Weights of a small GPT-style language model, trained from scratch on English Wikipedia: rotary positions.
MLP neurons of a small language model. Each row is named by its layer, matrix (down: output weights) and neuron, and shows model dimensions 0-159. Each number is 500 + 50 x the weight over its row's rms, rounded and kept within 0 to 999. Numbers have three digits each. A neuron's up and down rows have the sign that makes its largest values positive.
A block is one neuron, or neurons of one layer that tend to fire together. After each block is what it responds to, as a language model described it from the Wikipedia text at the highest values.

L10.down69:552554529489503574575584570543472476407395502537406579438529481445507528510549554359525471632492465530433622451467563553481479504523451469462512497469582480504440449514500505523480451507519509606485489488451585496454504495470523428539451424511545538422540524423595459535541480541513492446486509511531540520513556508606575523537446391432459473521440542500532492517416542563531523497571443512521525529543447451453553501424447596612512503502533538557508552568375546458523487598462508
L10.down565:463514489469553506561515534510567466470515544551566443575501562434550440545579452521487458529528560472516558547503559469484529497457452463490590442535566505561397427433503500526545466514516589531615465536479570576524457512467508501500481478547559557517510431479433515545498541539427444571523577527550539472520513604548533423492534495437599505477503550447557512511470546521500534515495497483513509530555548498489548509459449482495425526483556591446474423471509481494563516529417511
Description: Facility and building nouns. Final pieces or words naming places and facilities, like complex, airport, airfield, highway, museum, school, hospital, hotel, often completing a split word.

L16.down166:535449384492490530468486448494477576535445536475557464455496584419479546470504577415531515539408647541455451512485517503527461513443448497405457491435554538438586545474514464485515517520427468533480483528506504502611527501566441439484395517516539536459493439482465463531444538533494508507531412496507536452499489409393518469559453517477456448434440481564501496362431405538481493501440418420529505577443515456393483494517578551500511501495564437571570463528508546461596483567469560
L16.down179:449441501528467481511500536508535501459517430492502338517546470437520495470510519449511468434491555436524463417514563425552475501494436588536407496438512550480438483529450529475558496580525548590531481577453482594473523534500430528422459470520429513551555563554558479525457511440442441542507483476524490482533512555486409401465401433554454529499469391442454519427460531482426505451536523473548560510495445433521593468452564435397551516440445617634532499484533420574449471489534458
L16.down215:432479487441453520568446517469459543528500480353507495556439421438485443523444459454432539499478522453414493519529483462563484444530490437484492513436484509470524438535551449477521439471579398429429518464528562519514536379440553464537532461526494466518503411432513424535490468542391420576576505482448450474574444450468480450555408446556504467544408513452542496526422491534601446423591477585425492537505511508528471525508493446477500504552544497448445481479488506462512435485464542
L16.down228:528483486454522503595529468502487589507491504443504439501546472445442460495451489445505475421370479496495501511534461470517480456550553433573475485447467579523550563580549635452463546592478489437540421479561629526528659448567532537463503567527479464534581504491575459571507512434561449560506405531501496508454491495488511460449488489458476519454478451437523488393538503477478450471494531477538594634495449518545526479535569557429472500529407509532535537509480523554565454552452493
L16.down549:523471540520427412380509487486448465439574489437589496501532488483470438512448442442468474460567505447446583448478508484562465456589438496476596547490591553443558551478522550464429454530617462504502431509454571554546579508566490475470473511480487481578452594438563512518529443352494385539538429543575403516597480446441462609452461496529465424425528468418466470448513483516565483513554529584547465486465549503524543515415491523522567603470459487527562568494437435564555456444467464
L16.down559:485455476498440519462518476530494493592538457445536412489442418630543572543425504547505505428455476428503570449603498506491477451536431414446469478514506515436494551510538562488531491463587492464484464509543535546462514535497507445625453513588409559404455458500553458485445462539599439448541503437447507557483597559465559538535486471399456450487494545520574470510550407478553462572515556549496503517515514521511477498462503465485464506486493581632608496536445537530515495542525459
L16.down622:396434374428455526431461480501497444516421539527502414502380547585483485460446468532556481486536594521437560481571445500526483493478481435436519531485562475518473570564456491514442418419492504507477538539446543502539505480526451515493531459531422563447530458504527517495504549575483444499540483418462516453563416460404446423514434479455508628474537461499495456495503468458445498464494506506538443509529513495497499497514540488450553501546576507516541553461536531518498357475556480
L16.down661:527421588528471502433516464498519605433558454490564397583510494496514537458446472456478555455412526478487520465491534407485393530517546561471502612400491558527565492453499527455386490506502531567558431511463540565525448426524448571436565487474497478520548561506519481502482453469431401473415483506487565493537529518504547442486506545475459383482532364517455547459570533456547441488581466509485502506496443521488517436521518479491599505450409513626550580454554549542521469502437524
Description: First-name opening pieces. First word-piece of a person's given name in lists, tables and running text, like Mar in Margaret, J in Judith, Al in Alfred.

L11.down157:472531509522528363561529527449423549450521555551493523620496473453563487471550464546527530428437489508490475504463544540483525428497461547459413532458486456511429342518524513455534508438469487508516543533439498563547525512449548641547494466518558482534520436510476536557565465518502479508407494473539388555491660529520514413542445431440460560525450485532447466533519483560514525434500592511555580513508454512423578488520502472478547510436528350491500488448452504493571557493564482
L11.down338:509409547491357468549529436571435536528518526360448546477514455486451502548422485419514460547560515456503445513548495489497559442548594539508443461436465492488421449527524463391558465442536462503517435556388485542422453489468416510498545566499511436589478508435406461535530508524559517531455533485492489492519585429443552479527512482476549476473543457494508472421579607570433569504491517475508581562436454454484536519553480536416543535543461495526530527560503586462518510535506466
L11.down416:466510540466441554517613550441510564556504548469434565486421623457625516513445542481545527401445493382517596569450479494460484454522553468535448527500480548576522503479518534444512545464559554440521496427512386544493516443667568548536490511470488491427423507452583445467554560594477534500451523472513498605519481520453509474446553526470475475469487503546455470452487569457521521487509554495524513456543533549581495418452455575603532455432549468484437474448479484554533505460469446
L11.down526:448528480516467431625458470463430512393474503560535508383505531511553434423432475518598468513449415498488494516494520472493476396541489484412495434486503515581426581482512475549458502552533437629505486520377521525615461478438513596570469480477502448482505453517438630459553485480563425495475509516512429610526677461507497477581457458559514522499490539431455461483484469534546479502451474535517554433449529530458533500472534441520510495487486443497528559508463528523547456535447502
Description: Plural noun endings. Plural suffixes on count nouns (ships, individuals, satellites, vehicles, comrades), plus possessive apostrophes and some stray article tokens.

L11.down213:364518463516504465401553467548507508497462523439431486545479451508583530490536474462487469471499404460559523563464485401449471551548469516562532494519471508508497483461627520506497566491470488531420477539512444496547434491558592483421384427490435598488493528548413501551539541461438506500579548541487517430528483514500488474359501403490501464412500553594528527488516496565516483494486397467494477398513493489476471491511429552499410504495494521528544471516456426533513488468485509
L11.down421:415472552599472467449508559533468572480503489489563414491470495560532566452540507532450540483505503581474476469559497431373501414574410509555517532483526445491527510569511503557576400543453450439496517456540460419557494362609530498404470529468599429552486474526519486467525558507530485556501494553509396491463522538454530462454426419559535492482560459432537439556463546609478508608494537561521545540422437532518506488521533436540471484458420498481521433501426535541586586450513525
L11.down507:491592431503537430470492558494561461530502502588440527522517532591552458512417468460445552527450517494569554598605484532505479487553456431528567501584493410488446472450548468566422537444522429629489515552547464499473493513512520402504544526508521603565444493432379470511488538481558525436521561453451506486541348516476506477462448557532549563461533501448548497557493534443452530573499568522519473527449446501565532467486447578482473506432541616469525432545455442365513570536522503
L11.down652:495595511528452443461542557555543507412438478562558503461476516562499546523547492545544534467479572512522487426539492537538443472565448463454455498496528530506510575426432543568476494509500417545495590498499475499558563405550478514457461488515496459554401436456571505507539599464535471458453567554542477379486447540382531476444515461519531597506523439466510465526473522549524500415510576548540555579568427412482487660539526470560451547553370565432483482523536483502537468445519548
Description: Noun-completing word pieces. Final pieces that complete split nouns, mostly abstract ones ending in -ation, -ion, -ing, -ility, often before "of", as in nutrition, shipbuilding, availability.

L16.down74:522497467481448567590598550530605458437513492491482545627553432517535477602470472545484466606397520490536512551490532471506538537483483541557595584425486464522532475452521470477493527478502483408383520420463535467536499522475488579446468610495509547434434533493455459576446625433430501436461461566546557533582411599535587481519415512524542548459609445495485437491465507581625537499467528439578406471462523483518537453439493569569509553416505446573486432535432482564592555536507568
L16.down93:512478610453482464506568515534536409440488528499484481520482536483536461538517523397406494537503580522525476467460568457433527549436493531530476560505491489595534546475472476453424536394462493469563504478504435499447453462542439660521478499388464577495446462448493504515429537482541458525451453528457460525410565477620546529520536483469617490483534532450412451470476564525521532577519504526583448490577583533444466501570478532526393530475455501552477402492417487465549522459490509
L16.down209:512479478523467525430541505536464464501557504464415487499510465450546511426476485526472515419496497441547595402402575494539451569514545501452478468498509537477489540541535517501424539460502469612481443578532538548459592579486512451521493534537486414468453527469431437538433439467502537504507520430556550502593562504497471472504452453436530549486482477502447467472429511493444568526546501579581563507493517523593464538546529361558547482530462397492549437499461478454498442558409416
L16.down243:529542490498545502543498398555471508441504457462475482521473528478527535575469582582569591487547530517456459577522549524574591568466521488524499483464458535457545556522451476451421523526551487512450455485474510471446496502523421504407486475429413464496493479496507450461455383481547502478510510494454481485499559467533492492472540481505539560515548545536607493481441487471626452527573539472425565565547552455607510504520474423582487424514467515524549496462412410584472544486448464
L16.down565:504531492480519430472487478532443518509384505470462504540532508470483476572526546521470472574520495432548477597556489552499483480509410516467558528467561603567548499543555435570493482499467405512581517492498470498502426522464495519400548434499569516569517467457496480484477515459497489453526416466485429509450491499527395462681536481460505521553541544448484517504463417552558572535488461441487413523478595476416550530462446591473555458533559414500463447570534374421534528584427543
L16.down618:474515456532541433527499518475406533498381497485526399533392489492511441426566587543446423500394427490560527486538476443617471453522452484524460462493460507447487555437523521413452516458495556501474469550459488545498467484482430665597502518506434507605541569423431523303402521544525471376480464439483484494513505574506537508546505542571417508483515492493486491476598504529530471510489379512457456543542493424504517521437462506582404526525571521502478466491464473513617421525545525
L16.down693:501510574533415513480471522591515475414462471515478381548583462488564467494452482522537419477510539557522592513510447541472537561543485499412465489552497502553453456549458517430570500367448445544461462542473480450498464452516502576560512445455570528532491475566486618498432455506463449528451464545534495581558539515541536538487449483449493444466469494533560548491554484507451507471540560627516561520513520517512508547573463504452409509419573537425523616447439510565560481460493493
L16.down751:545459433441543471431527494428474423492398577444468556500510488578520533454416445524479490438582552610429487607492520582497383463467472497544517450533493495504536506486529503496500543401435534472514508401526619476434496470435539414556434355525502541455499454508454493583489473535530514454423481575505475562513519575554508546484479506489582447561539597609505450501476528410463522521595475522459512377428475544569410484509558505492449596545442497601526409503545624458517522599541465
Description: Transport and place-name pieces. Word pieces inside transport or place names: route numbers (US 19, MS 184), Tr|ain, Air|field, car, bus, and the closing = of place-name article titles.

L16.down79:603517563548547539499563375488484463457471571440539608520540484500438524545557445534401490427473513478428468461481616464465514539455516498523515485467563550476488435485588521487517554465540457529436432508488596477440467468484479499556468468491534588537461475454510508481522560475435518475514545538552515464523563431530535423570444476545495426558533509478498434584530508402552437597476482555510475511525436496446401543500515461480443535499534603523517440518467476546555429589519564
L16.down224:508531551567487498519463642397440410559504497501496474487464386457516609584441491456524376529546495511487413554515564492547562490498509572543556470465534476536508445463484409549440523577519477447430546461437575486483502527493558509574451493626593515414464452512545548503457527563420481518489485562510481503494529513510532513547449422467490423561585520555534484602471597567516528547477530492592436464452499524536634612337597511455516451457425421527492491545503598519485532526459515
L16.down279:523438486564497508457528525518563605493563490535514611514490498507390500531635485481547429530465433536511501497454441549531524463583529507504545504485484521453451541556649519505453444485576496561458444507532431528484538409516510527484504483568513463513409491555483482479431551474456423442441515440447512486470498494574499510497454465453523477546451551478548510546416484523560506547561491473564432488458461556589524537433526502525585399486449451421495557465481502544556457502559455
L16.down456:518480564501449547492502469489504519498526536437579564519531424479507454519584490520441437452496334527502469465529563526556533530540526550567598493545442532416448476444383402497509523459530377376494520576479547448521475444502565488480524574519537610472447460424475625469438493451459509491613497517514523545435441471474521403470479535498460547550554508429481533553503497483509455566493567389613520470555587505463500469478474442442482439607504508511475520543510460518614480466538503
L16.down522:508537592552416498481502513510576512422586526455508457468504437376547493497492465518426556519565445515481581469461519450486557472517490489528563421506504527537611531478556505488508503466591533510500558519522498409624426441569528437385576536527548472472496452454502531424550496497546482626453570516466480569493452454482503509436544503458435430476553465610526433612373374603480463636530549467519547443461544534506424479474475545445379480529456516557453448475489426487514550482449458
L16.down727:502414471476525465525515483415548498618496539441602526535481506476553464497513453501427560536468468495512467529473485486502558516485502463467564466507488441590557409538621478493469543506483523566547552616517464503455578556517524461587410538467599475535501576475580427423513484562526458518471507557420485497566578544621427517523539510486512545532466534450489501497490471470561482485459513469404343546529519557533550518440416524573444512528524474442448560382453446453550551496463502
L16.down768:445570458544443528590516508560620512569430508467568410604536481502521434466584385545526575535564476554541585492545488546471534511487534491488458510521590491388559525543489551478453520557434493489503546492581498587532478580396435507483485491526514421461436576565552530588486556409499515543491515445489479508493534464460577459482446530504506533488537449507491512535504491495443508598531525457549495501519463467510517585527439492437525478493512510573595517570572562519480505477617506
L16.down787:468523521480491474469433554588543458429509444502594523484496491566524468484465492446414573491452503463583526510407553493484541576470694455502377553506531476552440393592485456508527505556457513571461474450456605428506478546497404523565466510501596459534512569527518539521471456549526475446566508440539522481435591573500477509492437514475567507471491572555539525510551509521517446458445505582496448591500530442563509410514461523535460503491498379532591574444412541515501423503508499
Description: Abstract noun suffixes. Final suffix pieces that complete abstract process or activity nouns in biographies and histories, such as rehabilit-ation, test-ing, employ-ment, Early life.

L11.down89:542506443542537529426529427500380553533482491478373505531456478467456463549482435586476523454521525491406581471509542540475431451462474476503622560503493589458490530617508485445481465455592495474412532515524469474494485463579558345532539417532541482479475604492510450437531516470422548471568443607524485543573585462525584524441564449542457464502481506481493430459411524497606522562496540501492529464485568513595540453609499508543461468547537574539556508438488472450572508562544499
L11.down281:455492485545468515455465490501351575517540383445573466553472470438479520454571504521452541559458465501451439496513594482546495442448487501553523508518460493384459533513638475522512484370536525539454582606470471532535420502514495447462453554489528570487480565474459542547512520518494476491550505489482493471452555462457478538409471528472450508488524490448455458449471502552505532592505421504538556468482421506545462495452422538515487530506461509449444503547550490379440375502542520
L11.down326:467524516493472547540537539419527607529451472467480584530468516448527376512490530517475488486549446460596448516482486587491514441497456470474498505472534545461567451560578581474618445474440443485525564447494499478576516454564430486485530530536478431513451628433534480547534560535449588550546444449515512487516532536396540559471592416529514539449495456484501494522497474397436548605518586472546524427448512639545479482476449457473541506508481442460469529500538524543461502495458441
L11.down718:516485425424562531555522393528521549456437529437465506423448608459575408501492510515436569492479534555519471530494400502542561543542512561456495441403444590601499464442480526480523523568488403488479517488546520544474515492558539564511484563547485449520412455521484477437562609547426479496518440509439487567537539555428503522588522528576538357551530455470521511410532455550439377501513476566454482403516424502425566412500480424474473496536442421445501530578589536561459505516555545
Description: Transitive verb completions. Final pieces of transitive verbs split into word pieces, just before the object, e.g. scor-ing, prov-iding, l-ure, produc-es; also " with", " play".

L10.down348:476577519477442546451508459496513540484491483446503461533468500492533423482562437528458485440466585477473497481513498535379523587491483499539606448522443545478532486476532538438507378463481436455475491493507488413489515570482520414519517462482553505471523545539416538496485509529410569497494506549591502474536532574414520527582507509484546470496552519457585549550458554533491470392489477480471524536504500508420510402503507516430512494528464534523470521522561450448538520476521453
L10.down638:428499512462484534508448496450535561568544553557451505494516486472472477571531456539550476516443564493433572440554556542520542461505462530459545535510461476523490602557500485542472455470540517514544528476460522498433456404483482456563507475525533493462592449538557517474478609483376437551385442491601454480528501539447582524464443545489457469491463410470531456440519519440505562491501557435549538530518510446590549452459519541490500474469471587457469554474522548430573457457552535
Description: Transitive verb completions. Final piece of a verb, or the preposition after it, just before its object, e.g. explores, symbolizes, wrote about, led to.

L16.down26:517493493574466452473579516541483427579514524430540535547507498531501514536553407512523599458560452547559491603425455520478468561529493503448540535525492541509535551559517550363481518544468493558504484581546553456575553495462572525480595575529492585604462532478470441458579500486542556523534476452397478431419448627511432439434559519502501461479557517469527478509442489419459476540418458540509448517463463475583373532523491500451524613392439430550516533471463529554451510478536505
L16.down113:469582453503618566544476636468459571516537462484492526450531449538519507594499457629522520353468475379524543497516473479488559461437509540428468481517547506474401431494544543537542437505562467529564471588522447559473540536481507448501434409395474447493452468427469513565584441520441506533546422543553426561426432492492471509494483586652478450587495534486533509398443454504417514559506489499477505548533516486556463553484458488510372550417466499444504475404432525491601521567452595
L16.down313:513581547477465463512326533452504514520469427611478533458537457499558487453483500618451561474468519527466473485551511536515502527460499560483503486468443439451530505487427492483536477488550470512549484463552584471436492437481575503539473536484438541487522539585479475497458525493402524507540513472541417479511590478426459472428505487520491394472568510525497521485530487537529521531556492537481541533571514406549522395499440522427513492447558491516530507417506497427599485488420570
L16.down402:458599536545471519486501452559493529456517497519527536490529569568574431500566427546530546507464563488435487431491515605418572395427516466477499449622433551590502495510499443494511516536524516529471459508498455465473456394541572559533457468494485567502541546571520498525604465466487565543521486467478453546456578628516527433526581493504499406512586539604596568497541491434528476440500469545438530422450462565508466443494493468550539535472467534412490469492494474490518432530462463
L16.down498:477538457497450512503425509449499536495456450548508525404562593473442493568570425536608527477488494522487522499505423533527502468468488540509530514539458484475452386492513461490585491494486493449522476448562452501452483439491469500466621528540444463464535538498580442503569450515511457486504469434528539509513453500416533559402493440466446449493551477479531548469567449488473583496512524410511522434486454462517431361529574442512511515434405440500527472481532497490558499481406452
L16.down514:479480451568553452442492542501408440460473494495547463473458496568567530549461493502460569530436472564576541481435574538421455505435528484549534552472515434502527447433574399466516519460471522459506493479411543475504534508420454510559433556490488540443396474484492511587479438557491437568531469473539501460499551570493479468511399484444539585525488451494507501526466469426492376431526504611498529405460558469536491496495439544511552489489462455494394582534456449498521527544577534
L16.down526:494462578562486520484435463598515491482486419512460513463557488526533419492498457386519506609498497534483518508481599441488458470543496445581460563557516550542482485464539497488491472569533530562527463497452569449510459479426514572448487522508562496483488425522388442422492489495518483506518539495551622588479521497511396474540461426471592533510541601545484507542500450529467421450470488670451531462492581527488428526466602581573470492543517456406491419527463492543427520563497428
L16.down782:443544481604618516498487445522497476510487546548508501496473455504539499514395507494488560431528564509433420517501427453559558554484593463463532570498508577484455551467511587534513579518530420555468537485585476568566475504457486481537546492515514455452426463520457565521497516460512534472513478549462479582381524492473429480445425487485406518550491454583524515499474526496504490481596525467522601424480467579551525506501520465428521508514502637481481470484438432537478494562466525
Description: Verb end or following preposition. Fires on the token finishing a verb or the preposition right after it, just before its object, e.g. "questions about", "insp-ire", "learning from".

L16.down28:507550402422530507484393517543562505505474492528443476492443531479491514420558536499468550563496520595403501535479468570463540510449499493498528469452450504555510479437482556628420490559542499551427425413544525495420554382583542366417533468443490556506416539437521526600469444584514543485504550503475505437465475554503499607467407489445490468524512497439496465553517533493606458472421507500486542528434603499547401547447512488592439488550471538412529424506585463573486452469447519
L16.down110:374504588472520409414526468377422516564528508421477505499502545465513582453521519467399459614480559432513458368453432430540485489519572619472434432445517470503512573466527579580521567512472447488404504511589535573490546512574458466582563553506437553529480458451515495475458547604440466492432495502481532528531469480593462437485588459525494526516571513520432521527463480508533518599517448515527546426499533533541433608526509433467525436467555559476461489496500494488434425542474511
L16.down367:533513509551541526517437520480480497457539522500524482568510586555490454567636514467509507436453471538540512541535477545444489581460457514598525509484462524491419582539517433476392396500527496551597492483489425516455504464564444402477448551459566575410561512519597427475440472489461505531527444549453440489408548465520443488512494448520453563450512565526576543519464480564499461500542583452503575456597437403530519396546462505495485524527484484574419446535546558458527537497495478
L16.down369:516543515603497469533486437361481515514422559495467409407550501561503433513562630440582542519516503457448568479446420556434483436460528522425507529574513474448473480521470479543446575493506383547578494564481494481450579438520497539489424469572501506446580342509499510617439488449488521390533415476425481566485503480500558499452511560567475464516519472446435451499594512478529604593514559518546472436499405507537499448566447468464521465448518514511531510433568506472530472513620513
L16.down375:566502508488501472555506508480546437527417457475559592502476462594483545385541456401405495492500487519496470511522557505507441508498530516460530540470510430513483447504586615447517492487431508547441595469410474513428434591531494554525557532588478561602380582423592453448562547561575472529590483462583512602556537513505557513442485454514378541464450485487528523499446433476529450564491446591488497546510500444493499524445587457434482404589551559606521453526470484450480412502519557
L16.down452:543452504478510501482556487553511546504552576464469457554487522503484659603456514503457496502438577505462498542558525389503588487590507595412476534563490401518478543531486513528489570371449504502522517600515466459488513532556478496500462561493477455513494474475472547472522528516546565606427501400514518512404608463530544460495415459451522465538475473481493556488471548459518527473511534487513518483401518539413500521434572499511538457510580562475528547424576594493540515467454543
L16.down472:494469527449441427453498487544490476443423551464548546424500488505463494455529511427544439560452467491517557506462425499480541518538448472518529498508408488516529516490544537413394516532488381485480559503478488431483525573482604421512506512535513507517463565495547559413520451521521541557568483519470532452565551426411476462499574397431564468511593474446533546535459526524444498592498519538494481444463586544461501497611527446446558529597540526560584610548621606514507441506496455
L16.down759:570494469485484459518578544592524540594508514455449492488539444384515567443427528552494550562528435480438446484625509437570522488431485469495458508533435529539487515538468479507479569486598512476529426584430551530491485670521512484461473521442543484480434577468435532569486483527483498392528580562507547515465547543575388499559409588482582516625468586472497580557487574479465539437492547455477523490449535532429467563377522492548515436541532580461519550513490549504521501479377536
Description: Apostrophe mid-word. Fires on apostrophes inside words, in contractions and possessives (We're, couldn't, Blunt's, men's), plus some mid-name word pieces like Weaver, Uneken.

L10.down91:539489484491399501398520492457487529470550563525591486567443482496538549452543486451550519469441394445567518518466470491533509414535516475541539429524443462508503517512512509564597476430595505502536498633529575531467445458542550416336480512529543564556436453506481472534543545574559429545537462518510535503530547532459624505454411397548497446557551548499454475461406423550464526516451533534465507561488452496569558527503540585500475586463527510493488472547497459527547450460488529
L10.down737:519499546495498417518532437528542526500468561548522435457493543493504470602451515525462566494450478515622577543535443452479440506530420529508528475464461532503473522511515505473501439508458494484574531580514519502497528441503478414489388459501564535489554462495428504541565519562433451498435450482443524519476569478432463526498378478487550527531502554483517514554377430518531416500430531541508499599477528486548484480567522557598562540612348562529478612632506503466511463496512555
Description: Abstract noun endings. Final pieces or whole words of abstract domain nouns naming fields or concepts, e.g. Health in ministry titles, history, life, -ation, -ography, music.